From a checkpoint of a small transformer trained on Wikipedia.
Size: 15 layers, width 384, MLP 1536 squared ReLU, 32.8M parameters.
Architecture: RMSNorm before each block, untied embeddings, normalized queries and keys, capped logits.
Training: a variant of Muon for these matrices, 520M tokens, 3969 steps.
MLP neurons of a small language model. Each row is named by its layer, matrix (up: input weights; down: output weights) and neuron, and shows model dimensions 48-143. Each number is 500 + 40 x the weight over its row's rms, rounded and kept within 0 to 999. Numbers have three digits each.
Before each neuron's rows, "fires on" lists the tokens most often at its 100 highest values on Wikipedia text that the model never trained on.

fires on: " The", " the", "==", ",", " this", " This"
L10.up1401:512474492467555497495477498527457407520589591532454480494551562512516478489494480539449459499498495470510467550421479467540482536493469475529480401489523464479504482485462535489509514383521489441495488498458503503482451511501575508478401606528526510575471462522515517513524473494507430431
L10.down1401:506533512440454495494604533538494525531496514480534524515497477485515530489523489481471517457518473473496569509456565490442458449548545509550467536510515493517472531534419516522504470475475540544486469443419551544435484483511463605468477469492494501520524505553504553472531460504502513607

fires on: "---|---|---|---|", "|---|---|", "|---|---|---|", "sh", "com"
L9.up1476:540561540486493478451550464455522421579538467475449445529572481474522457547511515512459522464485590538491470504519625539566557498458537474445437515506509440460513461506498466518528514516534493537516532430509495452483514496475474448488547508453492433525572476510529520545544617493440512563
L9.down1476:571519522489498495542482428516538491579476449442451402545492519499523448556512487459470506517517499505490528520542511501464497472405482487466494487544495488477470529588498467529505540480574534624450474491503529480523482459486515520531453479574537562517523436512476477470490520519376478517

fires on: "-", ".", " (", "PD", " its", " "
L9.up302:584531577449536431470430426473446556468468497473432406498504534555456475479513446468476528534480506512533496485527557407560516491467539445508519425525554481549528497450585509483505503417501516514544521510506469454540517510476438522510526534548531513542484520604518427515451562462482511531
L9.down302:532460523537569463437582527567499512472551477507483493472492493555382528444492512479508496482455559481464503502501486525493474468547556483539478542483499541545515467477573457451520560586517539541454511444489430558460521475525571538485566481497474483509503416473545458439478516466407538528

fires on: ".", "born", "aged", " born"
L5.up362:535500505469448428525512517503500461531456453510493501539523526537465481494501493537461478468467490434520523522484549496562477526458517501548483539486470468499487575428583553539474467451610524479516495445502482468514461498518505510489541484545469441485478448430516589510438515486542547500
L5.down362:440515546513448536439515563507412455502519549481522528498482481550459581462496451451446528560391577462480497523462532515521463495462537489428419557476404434499425519446444458478532491527475511473517426528521433520562550478505519506436486492482550510512479505465552402567475454468508541532

fires on: "2", "1"
L8.up661:537502433531532515512487511522510411530456515513451512500520447538469483507535427555551515489457526546480400519529487529522500517531485465509525510518416513460533558492490576484491506489511432519468498494435519483470432537462493495438475540474522455531521474501479555445494573472538477536
L8.down661:457512425623558514491572534454501511427541425502568534478539487504527569499493544495483516461514491487502550442395443502452488500525540490494554494488509512563482517515499526493515495535538541476481451518528539483502433501445613488466459550481503466524466456504459463456468501515518543437

fires on: ",", "-", ":", ";"
L10.up1338:486518522501488533514445506472524495496553527514498557588476476564481527494552481525509467415541525524507519593497570485513460457436543555429518545537523489546542480450492489503607477548495523465471505501482541434447508559526475517485524518557564501548482535405540496476477414440510481434
L10.down1338:473477532489608423420499469545517490407515493488503451450480493464522493511462486546540471469468520440521495456453438543529602558518542498434552480488509440477470484591517498470324492575489433556504499530455552506526518526505503495539494465503530546419522508489478440483514426580482414499

fires on: " |", " ", "1", "'"
L10.up224:469499587476425549527549548506465525393501519507479552432586450451497554543445537538509540488488490505545448518471531534510556501434481491528495610565453487567546500562534499507476476566519485574480512591520475537516456539558473469426469502572562522526512414555536467467513469483486460519
L10.down224:508519540497506444442521497543510443540450502509467555575463499536435488548456534534514518507522496485576454524450520545463449527467546526506453492531530449521534461541467485532495503402516459507568462440502496497565451566520504512501581516450515523552552495504501457491536459390536484446

fires on: "/", "-", " a"
L5.up967:497532513487499516523494544491553489471470520523485570436541482513493489484482501515492469542473566551557416478503556473498499500515488499537539468491520546455465444453565428466540545510512559541452533517530497473471479534438470476418474563469532451524453395446486477517475422497456510494
L5.down967:421502432488499510489471534528573494491505374458447500503517530506507464446511479457523590506494515500489422559499455531476493562442544447460532478528528522542468557495493460508538556471520532562502545529531413473531516477512420498474511549466547504484503473523502459575463510431531497500

fires on: ":", " band", " tour", "ta", "och"
L5.up1377:507514524485488458463477521515473478450490488474484442542485493484537525523587534511607453433457479481497568456534502513568473538594512516533517434487520554506495575473523455595491549516437439511489442507502522488562532528525483540496488506490545460518518541498508537416477487555553494449
L5.down1377:508469519491490453482557480541470482491453532500521518507430479465554488429456518544535549494442509463506482491489523538419502543433530451489586482577479460508503337473463424460534474498520541475535512475488544549538472456455494495554531473598561486535446567528466543482505516526483504518

fires on: ".", " ", "0"
L9.up155:563510520420475466536552443482506514544475518492478464499529481530468378505462466498512485496525456503501478496502603511580490431507510472515495586521537521466511489457559488493532505430494518489568558478500551457511524498464546467512521512463513405533511530456535498479393530448542489466
L9.down155:478438531512438510510483503574503527481484533538503506552454501498537576521469502476470552460466495491533443585449500477509528500494458499492457498517529491473509483493497514503491475567493496507524487496535426469478509522520527471467486522492454494515555579512517526512547439484445498436

fires on: " for", " with", " |", " as", " from"
L8.up1170:518510551510457525441530474551524493469440488564461553536492504501505471519536563634471539485558549470561496479482524490453466553485462551547488497467481552474463513476519422542394478443512524427492448469510548493464498514559532556457546495545464466549544451529488495546475474581496499485
L8.down1170:494551484436522496486488490553540478462443520489486506548471505514492559400472495466558499518416510546438481503591477490527556526462490490469489514501532416539514471547508537537480475485510451503473511499521488485523524524474508496421517473542397552489501515460451522411489484377518462581

fires on: "–", "zu", "er", "hr", "o", "iti"
L5.up460:502463521503475541506584468497429476510473484521512507556473534506570486451492441518488422522518397492453442489505513482534481443499600430478512483470478598595518480516494498519482542524452537509552463552441557502484552464437467492456486504503468564475477556535469573521539570566513478495
L5.down460:446501566513478534420540499495534468474526473426497491471554448456448510474494510498510520510507410499549540585493537537422531465471477577430502555504543464488514415504480445461501463496490502484490501407496492493532460473420425456551486561517547526512541508502449448494435518532560543471

fires on: " the", "1", "2"
L9.up605:511553507560532469494408480523479519557528505492551523461442538556537602484548557503469476480503517488486503553458519487447452486430473510535492474502512545516492566452475494489462505544462526469491503501576407486482604472428502603482541516486515491463462463486486516446487517470582512441
L9.down605:505514452482500518496538564515515496493533485525491530505452508473518466519484451464486462532503513468554448484512514547437475417488476530530533465619490468501513523498463500588441464522446468480488508488522570483508470461594476534506525464512429499456501509559513606505524526471485543511

fires on: " \"", "\n", ":", "'", " we", "’"
L9.up966:532521459554522480526488465561443493518554554493608447497502472564433508587458484525578468526523486533557516495503445492532472445463471440497530495492464478474533516439505500399523456401485444501536527486392456523489473500549530474536538531500503473515551436451515529500528519506500493546
L9.down966:550514471502459539422507502495557518489521527499491565493500465492472492564524488517580511512509526508469443460549504513509513506517518472486446513480441503472493546410446472494517571437517572487513511473456509465535553501492500484591558563499511457510547589415520603557522410430531528423

fires on: " the", " The", " ", " new"
L9.up1269:473586468458506570516468534570486464524519574518486551464487489504410506511465511514482451447539520452440529579441468465463494496485456459533537433468426451488531518524508458517474522449481545489407503485483475494446503508412500535433463504455452508474487434502498481416514545508576510510
L9.down1269:458489441470489482529588492504505522498401483464479484508501517478502504504477500530489536430499508514612501524513547548445479503578482555593516466462517536591514495524360445526475486495512502545547448504496469565404508465476486488395481497496459512513534511508484514484501446552456463570

fires on: " in", " to", " as", " of", " for"
L8.up409:526484475538493483480518559623535453441553485412490544515510487547543525454397509520564491490497550464451456529576485513495624519586531462583497454493501433563507472480500442568515590510513410498536557509522469466539605477483466442479498570549465525492489459533558474564538532548496493554
L8.down409:476536497569477436544541514458498471495480550459530484523485484470418520517531478546545553551499454476534521531525476439533450536485511525501483509462472474457553421506441434471538522525539480518523493529500535539525594486442530447505510508514494534481507443454507461476466436502515512525

fires on: " on", " to", "1"
L10.up959:548489500487466531500527523572619523473432489490493429528486467543457432440522456597586526552500520532509354479578482506502490452472469518503508502526527558438477514514446576498441519536531504531534499484502537505471492484556487527484493493517544491534482494478487525473548505528521541473
L10.down959:476468571487447456438556452513559521495449570531468503473484539554450535459479498473599523549558461442524518460527460486485500446558505472569495511456445625461432485490557611473678482557451508555540476443442501614488516557444529534497452506524545519438513507532422454550508427461475498470

fires on: " to", "==", " from", " until", " From", "==="
L9.up1072:501563545430395511512486514514496527509478505521506520473516461521435449479453484546497439528493544504534476458547457545489441472504453528556525493593422494453446516398475504467497464521449513542507440515545480546466448463476533481498518527518538519529472485482498472535447455538480576514
L9.down1072:533529436550494424470460472487562566506444501561402597488455557603530528478497452410550457541530470525492566473532478551468544526474527526503478457340429508502443482489508545391547599578526526468536470529453490508523539526535484466467510537565539545543427480522466499506455467498482538484

fires on: " to", "ck", "2", " who", " that"
L8.up634:503544463515537464515504536542479500457429461542522510539504470474454447468556456455563462471505508468477462484549531562560529483537493473501616445470488513484480574499477504486508455600496464469502511525442476514503440499535500520534469536478525540482514434540460554495539495503512439552
L8.down634:521526448539544422516498445507513516446475492549478506515461463469484408549457532542499545533518472531449524518474538418471500444549495508509540474504508496469519522489551460542537557450551555480466494494484505541466451530529519492457482516505518554497568517602467513499440455493520483433

fires on: " so", " So", "d", " v", "m", "o"
L8.up1288:479519465472493530516478485501381497462467555529495536526495480499479520537529548488527484545499517436461509526527509555541521512538504571458447485555459400536497511519462489576541452522642513517519539533474526524510538516419504501460548507453506523528516469497420531497468562456526514501
L8.down1288:536518511474543588490452500534450523462473517530517479534433423539492459453525563505513537528503469495474548482459540500519439502508493536511472490528473503461438507425525482447549494498551508518468448505457492544443502511410472533503480454480440483450448443554503492573513547486557492423

fires on: "h", "f", "le", "y", " Ph", "L"
L5.up1311:567550534509459508489550506550530501484524496408438482554519497549492557492467552542544528421465431545557565502613457543453629502521522547574605550540535507465493531556519538495466488436539461516465467558491462578472536477475495457594508479483543505541543484508541553407482516505495458443
L5.down1311:486489477539527467512495545441528514536514509419552444490517555477499532459506471481484416442475512510559417490509455458510433512421427491487512513478509420464484465476506481552562480490454530507498486507504497551445418535490518495447510464474490506532524523518522543530450524506514523473

fires on: " \"", "e", "'", "\n", "—", "t"
L9.up1435:472549492547534628483516481567528547508607504556623537518483465502451464514511445544557517523548501551564467453499497537506426450541476553526522482501549557466491485472477543508509549510515442548561465459475533513500535485399561506515553483479589480465505527458531564595480521509483507470
L9.down1435:492537481546480570516470534457516456470451509519518512516486520500518454519511556508606508453492473544468419492579521507491521475453464436479535492523457555466500470561482513535530531426514558500495495445415514527477533478502506461483444578467514518492484521519526552520482548480511513396

fires on: " ", "9", "1", "2", "5", "–"
L10.up716:459553545531436540477473443495443519544509423516466458437518441493495559451475530534506462500483531464547444479430492507504472485458447479553513488479462542491521528518480492460500486475456547516554497518548511496479501540452487509524442546430518491458561469474547556490553534469539442547
L10.down716:487466487474539525468516399497518453462547468561476469544506464497478500480472482536488505516521519576485503526574485550469384529505527438525548538491507509538539532500395485572435516410422536579525430489508574487489471519517465508455523481477555492430445460553482488485544478500478449444

fires on: " |", "0", " home", " and", " The"
L9.up1280:509436418521448522477469479504464507539494542479540477514528439492512512469497575546516441490541532435525603556513483485544478477501471493499466516462482497539524466495556462521451534524585565491561458528464454523438523530500477405541478568446492477543438465477529534551444455545467496533
L9.down1280:538505508532482495569515473530484482493454451448444526483501467559457470473509502510574484507511527524499535494507478514575521423510494619512477563526397489514369538413554529497467470554540453475466502452445445470520507532617483493549530531493478474509501546501468485494482529470542558528

fires on: "==", " from", ".", "q"
L5.up1104:529504452434475504530446539519477568548507506499473473471522455543439436473450506584448499459503467461482464493524449411500495485510509505542402479493560490460507522458457485496500499493485526509550523493501467555401489444447467506475427534545489477524545481452477497484478554482479485443
L5.down1104:515520456444464501427432435523603491495439495485490496413524525538500493478537450498554452576520488516439549502462486493506487464468505517470503559481572514441552515530508484522490459559483513515497419539421400506443478495489495471533428514523450511557542528548512553516502541527468533493

fires on: " |", " (", "\n", " "
L9.up1304:476499538439501539534518543510535568508480503545558423475545485509504521488499553527502494556465516522536498430530541496485448432467484444535433492492461485502556532562453518552577506537455551501501464554562403534503513619490510506491482501533535542530526548483534440515535523477517514503
L9.down1304:459469503475511452480428467520499426480502552479469514473527495438477462513594478534512544451475519541489544551442454539528504536501454482482477533540499428522495421461521489517503511537524490529497465498484649527512580492509560442549418467493433467528527473420514533440531391529527577488

fires on: "9", "7", "4", "0", "8"
L9.up1042:597509496409532477488557498491461562570513529490487484484514445524442474494474512535497532492548441441422500408476507500461517379512552489499535546523497513521600468433442483532537509460492507536554531494584501495500469579457506562529551452434528464417434483452574526493532553513541447493
L9.down1042:507478527493475483454587516555514466527476510497448530502483502519538496437444487581554500454498538544491493524533477475529456504516412472481496428419485513506469522514490482526483487425443476545501392548439435533458470515474433475525448533530560473521451467509432462513498453483495486513

fires on: " of", " the", " as", "S", " called", " |"
L9.up624:582447546469489516491552505547502516534519498510518493520503441479496434469467506579437452521519518452502500535472461481545512467489484517543549420421471509474479445462498444527489544536544463423527487487488550450448456527512475472517535461478497512486550443533495428504495504538478464566
L9.down624:499512593464447481503544503521510486550530488463547411576548593519475488482487432564538498477467478530447521430515536487423478566480469465427480527503532565506534472510548554500471527492516494505476502516514478619441518581507531493510489485513517543441509589493434504503566471493443455493

fires on: " ", "1", "2", "9", "0"
L8.up1156:461452524456513448496507476483533549488549472562448557467527487471489465504478461525563533509530552545529571451520485535537472502507552501415475522496438467532484549565464500514508455512546389475435495481515484542589503590547462452554475487465548455596487527507501567504533481515546568449
L8.down1156:515458459527478493560501524510505542512472435449462456496439454527468514547532475465511482514432515495476521512518523495462474525474511459500547559514471538451495477463417487419479425519495580577586501514468476565511472473537479512488486509457468551479506436503465433489495466494521503570

fires on: " \"", "/", "-", "\"", " “"
L5.up42:485505436518506452578460528573484474467488453429473515451457367518413512474601529441506506526482461518477537435501470486441511513440477484466551511499439537477542542420540514474540482489545502540535478528518565512466502509532489534524457535459555483467459477499515498467477485497428562466
L5.down42:448512529576515533457471541496484520528468578532537542455498506494491483474553490541504494510500455484519513446499569465508511534466543516478471601486435518480564420495492487487540505405460495532449503516567499475562478473496513480441470546453501527521487474445528468489517504526480484490

fires on: "2", "1", "7", "8", "9", "5"
L5.up1337:470474516479592536482531478483469491487470521456513535483476531507463498526526472478500471532559550539492447548528591540585513520525475575499498467498465476499478508468434449428525542608461454503451527579457488518497512530440503503485477493533567469546473462461520494514469511429575471533
L5.down1337:493523445547516418494513545525488481504487526492468456461510543326543488466545529404464485526456500491422491517462450529489485529480463511482492494460508422501523433482505427557504473557546455520501503506523467475578504535501497501500422504538476481395483576505523513378496557552490531408

fires on: " (", " ", "1", "9", ","
L8.up15:569534525492453470569489586465515512544512520560466445532428455456523513506557532506489492531568462487549497412436538541489406564509500528568529498527415500449569426470534509503433539533395510496498488529535484547441521498513509488524429441496497443506532511505502545486535549587477505481
L8.down15:469505407462518541515499495547478452541464515496515453471538455459541495473511519525531520512526497528508502535479547525538515442489509553494460556455499565433521541526480511519518561464543589541472503427487503542496552541568506510576553537526411520504517494515549461452420473497507566414

fires on: " |", "-", " in", " In", " to", ":"
L5.up681:517482532449507391477517530538560497524499512398481509471432482524547521513523507548496500479483507456493536498509473489540576573494498504523555538527464511492512548491495449435526477605479482551446466507486486492527535468367447517478494583570437496488418471518508418528480490536491490507
L5.down681:540532531551490540549487448505494483557526508397522482466447536511540468554507513502491524495550513476412526498542487472458515444479533498497538533491447491557485480470510440440512441499453493501520555480486507516528606501492451441533487477524548488468486478429533505478459428461528444534

fires on: " |"
L5.up1156:510413457571458482494558474447477504472456468473554477531511490490429446577489517505557482455582502557569513506544532488521462477497443490569442425547486488454516514510563532611473448474452502519497482433539511509398488471493531562407487447463550459544507529469557576560555487485460472532
L5.down1156:465421510475534563479475483454506496436475495517581567521480496554479434474482459532487507483511470532569452468493506520438558499512503535458485511503455543511511474422529473532492367524507493510538519554480498523500454485557505505491506472554489407383522521465464524495512474522489516474

fires on: "y", ",", "le", "ic"
L10.up640:487489487475462503514574549540519585490568519519441531544518497437509595478466505474550499472462447474534502492563526537526560492467489448499517587522553563510475565527556518552447527481561512459493486492490506477510500496504546541473479551471487519488559457523497495561498530509499527511
L10.down640:522514505491463575471521570472527554518493464451473430507528441460479502467600482537448519503504489488550483524531524512437431495525499519491547457515511488468488449473541606471503504462432473546561490604524462463494535507475471512480480498512488504480554433522484501505488538470428467556

fires on: ",", " ", " a", " |"
L8.up117:537534517568454524546488586499562572442516557480500518478527507481558509484438498537434564466491500514466560493500485521501502554501480495549482475448476461480557438491558543526482527530466484570457488505507454494421517467466465533507532488572537422482518471435528528569523412536486540501
L8.down117:497588525433503497465541521510469474506519472484490529502457462518517479559484505518524533541557463538440488521466439460481484594491548516492521565490480496596515520535452504549500520405542491475494358523413508521520437504468508479520524491466509523479465438530535587493528465579496461526

fires on: " is", "1", "en", "2", "4", "7"
L10.up759:493436546538504500436500555445533538488512460492497490480532468508530524507482475480528544560477526472550428480543628502499472473526463500460509530492449478516526527547429475495549529529576473511456478499486497479478501500568470463484511501545477526515534430468493532474571518607439504488
L10.down759:492481461553532484495502521477484503470461459463476501534480489536497619508496394528519483546504463516478513473514561499468435426512457494496492449519495433450523440496515541502505431495512459494622485567510390452414514472503474552487490494513461461505534509527494488530518492453511492518

fires on: " |", ";"
L8.up1270:562555544567486432508524512500512494492556373558448495465479552566433441520494487516506490481481547503492546547507563462555532515513482434496467453469484433535497504551537460528526531538461531589454497493542492558503500462517531514463533467478470419496474536563561492527538513420496461445
L8.down1270:445465477544478492473489478485513443473467533482483486466519473535597388535489490448519467515499457503457510507477484534466521497517572497447532571468453444527485504507492456502497420567469507487460469460490534508367561511572543452575523520539484485500475431527512584510465494503472520578

fires on: ",", " the", " to", " ", " ("
L8.up1375:487550490493491511478519512506494446563504580523479480532509487455470518587492511480451440531474423455515489576448534467470505532516549572497529474499415500488459460526525461468513572465386473455499509470470474510493465485541458601493508601493487460584480570536477491480567500533473502448
L8.down1375:471372537441461484515465529474455502555498470468508421530481587494488464566515490467554456484500559559507506551536494520501456541496457550534494517479428492468590508414430595530480465497510543512469517538433505519514417541513491481476477546517508458498513621525463438508484479517523457538

fires on: " ", "9", " Bo", "1", "2"
L8.up498:496533505482541498530502483518494500514492508437528485529539563520506498471544499502493541422467528492490522500451478485534513453432511502470444529534498455483487536531401557473515514473534491476546528458581490487483506480448521536540540553542527530460504457480454557486529593440515488441
L8.down498:510476488646554489460416496507515515518489393498489491479485452538496482500470520512529453530514513609505482516572547472481487510511480496502488450514412595478428418554466539539425493478491471514587491422459482425552568501493498505478482545474562472487471447514526499502437557471546522524

fires on: " |", "1", ";", "7", " not"
L8.up840:449494534550515479464499601505523488479542561482534543504500581495479441563494479519589451536532444537435451559497528502573534482484461582498514434491533465538473488521456455513524463516485563543478448473483457467486451521455493518500505481564449447501540536506522442576523462488513492512
L8.down840:486494556514475458497521523472474488512437495497494485569626684507528487520513494517431518482469447477485477498537543431513572517471501501541487467449561541450527444491531501462458514546454504525529563465507484587513445470474529486515450490466546427503494556465518427457514449489533429455

fires on: " |", ",", "5", " and", "8"
L9.up733:491455488556486487452438550490498545488517474380468503530453466505534493540416576511514495498565543468553545573563541510486574493438580479514523450458517499529520529451482619524465424549518511467451431514503475584400424513469506452487467428489478565528475437483529499504545497495480436551
L9.down733:413484500468511506469459436499555472497473450504497562539548476451482519546528483552479506531512472491499511441477490487490448453496477478602498509469549482471474487470516602493570414480497376509478513462482486477519434567541526472417433480498506609493436510562435495454508470464476493449

fires on: " Al", " the", "),", ","
L9.up469:456559540471465512499465529500457468570482534596453482490508521541459504487505559536446515474496519458520509470526515513495524554531592470457484401449439515517467487585548506496517504500601565508498575517525453546526512533541509466536502518484518489428451502469426476447542574526483506536
L9.down469:500555529512444506458503536493481519508523532537496553500450460463468488455467611472535496467392546504487547448488441537499550604514518511439486515474489490507447522450477481477578479474478509462517607516469458530537499568529474530475485523448502500540475526420507525502455410487459596528

fires on: "'", "9", "1", " ", "5", "2"
L8.up926:466531527517484485529490498446453565523500521459461593479529414471477499506502469497522547510477457484510554538430563426542489487548508458515497479529445469542492556554496513529465515495541502524417480559628497506556538626440506526546519524539440459465490534491451509549443452497510530449
L8.down926:571506504517563480534520528457426552473497460588443528512492484474429509504515488451476475486490436515566563537580477545495415515497552512537495495441539510558532573514461519560468538494573506532547498436524560528480453511476542451408462503526533499494525471496484490516571479526502556465

fires on: ",", " to", "|", " for", " on", " of"
L10.up1384:482497501503574533493457563545546508545494512560507512483564464547485480585517486567523523475522520470510436568468416544448457503530553475447566539567455558482494479451555510448548523510474457426516491423502466437506560492545505535491512500489486519561478508523455546472558478495489538491
L10.down1384:428560501502496478491494512499454595496565516545484525430451445564464563463507520410467515430570563487471448498565556449437501561521545501467510450502482443529480512520543549554515487530505435522408471531505495539449472510522462471481512487497470444514521525507497529450471485515501527491

fires on: " (", " =", " P", " Fu"
L8.up1289:444510421479474548510424538494520437539492492444477469413495438494450513517401508539535468466481570448505460491560445484430532587459501534529518470491531521477491517520477483542474476476507478450521515581494513545490482402533425488442517472517480543498514528468576489495483582526463504459
L8.down1289:463475468462489525521497448525448495505490493486538581450586520438455581458506538484506493499485521521466459465540413498473457473484489486458545509391451522501417461515488501509453515551445499496580492441481503481557540481479496484462473513507448523572576547466524461487489525507483536514

fires on: "==", "-", ":", " of"
L9.up495:549479514539426486473489561498508494537503487531488533537419464618599485504476511538511489552448513480504569539497488476489527508446467491492538500568516523518472519494480505535506447526445525528515468498502476396528463458499505455469535466528475530452492542505518425511468429508551467445
L9.down495:551504501564539431452462528466483447510499562481445473460494503502526518483481492479527473502476483466460527492467462478493529480570495508440414517489576522551512537476491497508507576553530495431487423626477443536556522536482547458591466424480453556554504537432483442498492530570499494499

fires on: " |", "-", ";", "tern", "C"
L8.up1119:509541481499481579475441416481566507429484464495544492494505462562539460544545516503420481526453510523490547486482404548469537573497514448519499502470526411456464499548610438596505478549408521548471487475513433460503505462509468527486454546556487446521519474538577534519485566493496511500
L8.down1119:527477409504523499565505536504508498452489477517461500493477486482507469475517561517524536483491519470402471476517514490496443547510514512522497496488433567523504472548522449506474492540483505442552481501527510525537561502533601513490481556520457483480470479422499553563534523572542418521

fires on: "-", "/", "un", "fil"
L5.up731:533484551465440470536500512523518514476482512507474547440528445544418544482504470522551462452472490495469532438533404549425504527487484517471511510459532493496500523484471457498530527483492518554443525520563511476524460553434447496460518500536455533480413425496464490550493508479425454516
L5.down731:477568468547552554427478550508477484421422511423541494447542474458502490544504496521494506513455502495447518463503503530501477515471572471515547551557509518556508515494424430521460474518522540654551500541484499526470431493443550433489486504463516529461458612492483555539535474474494550471

fires on: " Al", "al", "Al"
L8.up751:509555555398494488529504484486536449526540469522452589531504460489521537523497504464507481478517533507525486436521543481547527510529546515543485445492482542471552525521477525443545484468452547504536556538503418578431517464536479478533436542466502449479432517473503496481541488532450544491
L8.down751:523448560545549450533478508476565544518532565513524552456498448520601497477490508479496530489509552432491541411477472580514555470475552392444480469502525522488498541506490478485631445471459511456490502488496451465503445550513518507475477533445533400516465483471529524435477503445517555488

fires on: " ", " (", " in", "\n", " \""
L8.up964:512513501487427530508517459521455534499492522500548468444486459517501539502525475557537539571511485527600499554489499470546522464456502516559473489511486448505520515442517487466481522445487557466508579488506484514517552472494516506543421500535461566526602456530494462414477480495492515461
L8.down964:527502596490483504484511449495490524525518539422479473507545524507523454551481561400542539472534485462516447510544476541503470491489502529496573513504502538489430511517549501508449489455480490523474545467468494477522621429494500461514486410483359586502523583481539469528459491523551553495

fires on: " =", " ("
L5.up1385:477455516480475540514494511504446473455422534510482431392497478448454508514518526562487496489507489498459511478535486514511568525537470475553510432443506514505550513480533452588523506443488512467472477461541477462362486412484497513558432508475407489488521514509478534531518491485453507436
L5.down1385:466533454453478502528467520469528455468501554483485523436534476463438423515466491523475513443538533507523493376506490516523502482441474513495572499434503573511482502495445487502469469483499561506559508516433557495529533495517555491478509528479500581486522572475533431441490421529593560587

fires on: " |", "le", " ", ";", "er", " /"
L10.up897:594550583434417537440512474512463490553544573493554516482557425544488472562512462499494510488457518452526429531474525579475497451502493493551560526510520519499491471507555491483463511467584571503539463552503447505467490531559488509471528454543442516560458469508486414527414558520555481467
L10.down897:551507496539595482546550546566477439507482453496456479496518493490568526463533517500521580548559510478526481530493517563505513515552447506451513510520598553525445481477495515520426532476542469533544450524477497475477465540499486479537490512570443449502500440553495466444544501439464548523

fires on: "---|---|---|---|", "===", " and", " ===", ".", "*"
L10.up1124:501504547510490510450506480449488506525500545580508491484523506509523485531498452487539432482557516500497478513553491506561485514468522500498512449597464547449528452518528551522527505436431537508540524458462510430523599441561447480482501523469466454498461514497501507522456542519568513541
L10.down1124:525474499514457414494478552496491493497487509514482471475423483481493589486452506499500511441578516427481473576468541502463530519448492511507462433514476513501465461562387569491507561442526456517497456504512503519550477525482483491467530517539504527491515467450509514471537517520511544486

fires on: " (", " ", " |", ",", ";"
L9.up916:479520519461464494513515543532457482487461500525538477504534518527482489502527514490511558509482493463549460439576479484498480520525517495508518446466442447508592494548490498566501548516393559536485499524522505528454552468501548485487502531485516443498447547532505526534558455576492549444
L9.down916:569512542504548447582478498501538468481530496527438497529471490513508478527486498638506546534553475499414486469501530504546503482551536565456481506542469400529468559544454480455516504409535454468548502426495528504548500493454528478561483472542478535494540625468472533516527476555427529519

fires on: " |"
L10.up339:476487486533467487574468431513491562463486425406458496508464554481489477563524513520569480520433508533543535520515500493527497524494511465531485496460439433463452503531546473533519546515460438592434513462530406505499502474604491516518503517472593444531506507521499428598533515543481452453
L10.down339:494389500533481589521529515496553492493507443558498552509551556485543466460523478497460467454534514508495529480423453490496450490591555518443499544519450480448499561534437450513494470504505496521515457482472503526549496486493525495573429550473541405481542501545518544521491470529497443414

fires on: " before", " until", " from", " From", " since", "cho"
L5.up1005:532494464443435567553491525485570523484491462448437566538555512502438478471529491511553475495492473489476511491520462509492494547501458484531450510522524467436486539431414518475525413563448484541510480470491529455494486456483507520537538523439505506557514507452440500487455483479407492432
L5.down1005:453518537494496550466536509474520504587471454484461555553508533515458465470521501501559520507532413453497518512427515531430519506465463477511430505535588535520504543549518525468557547554435509509459528518389568479509536577468500543492458537470508535472471460508515507522589488485481478478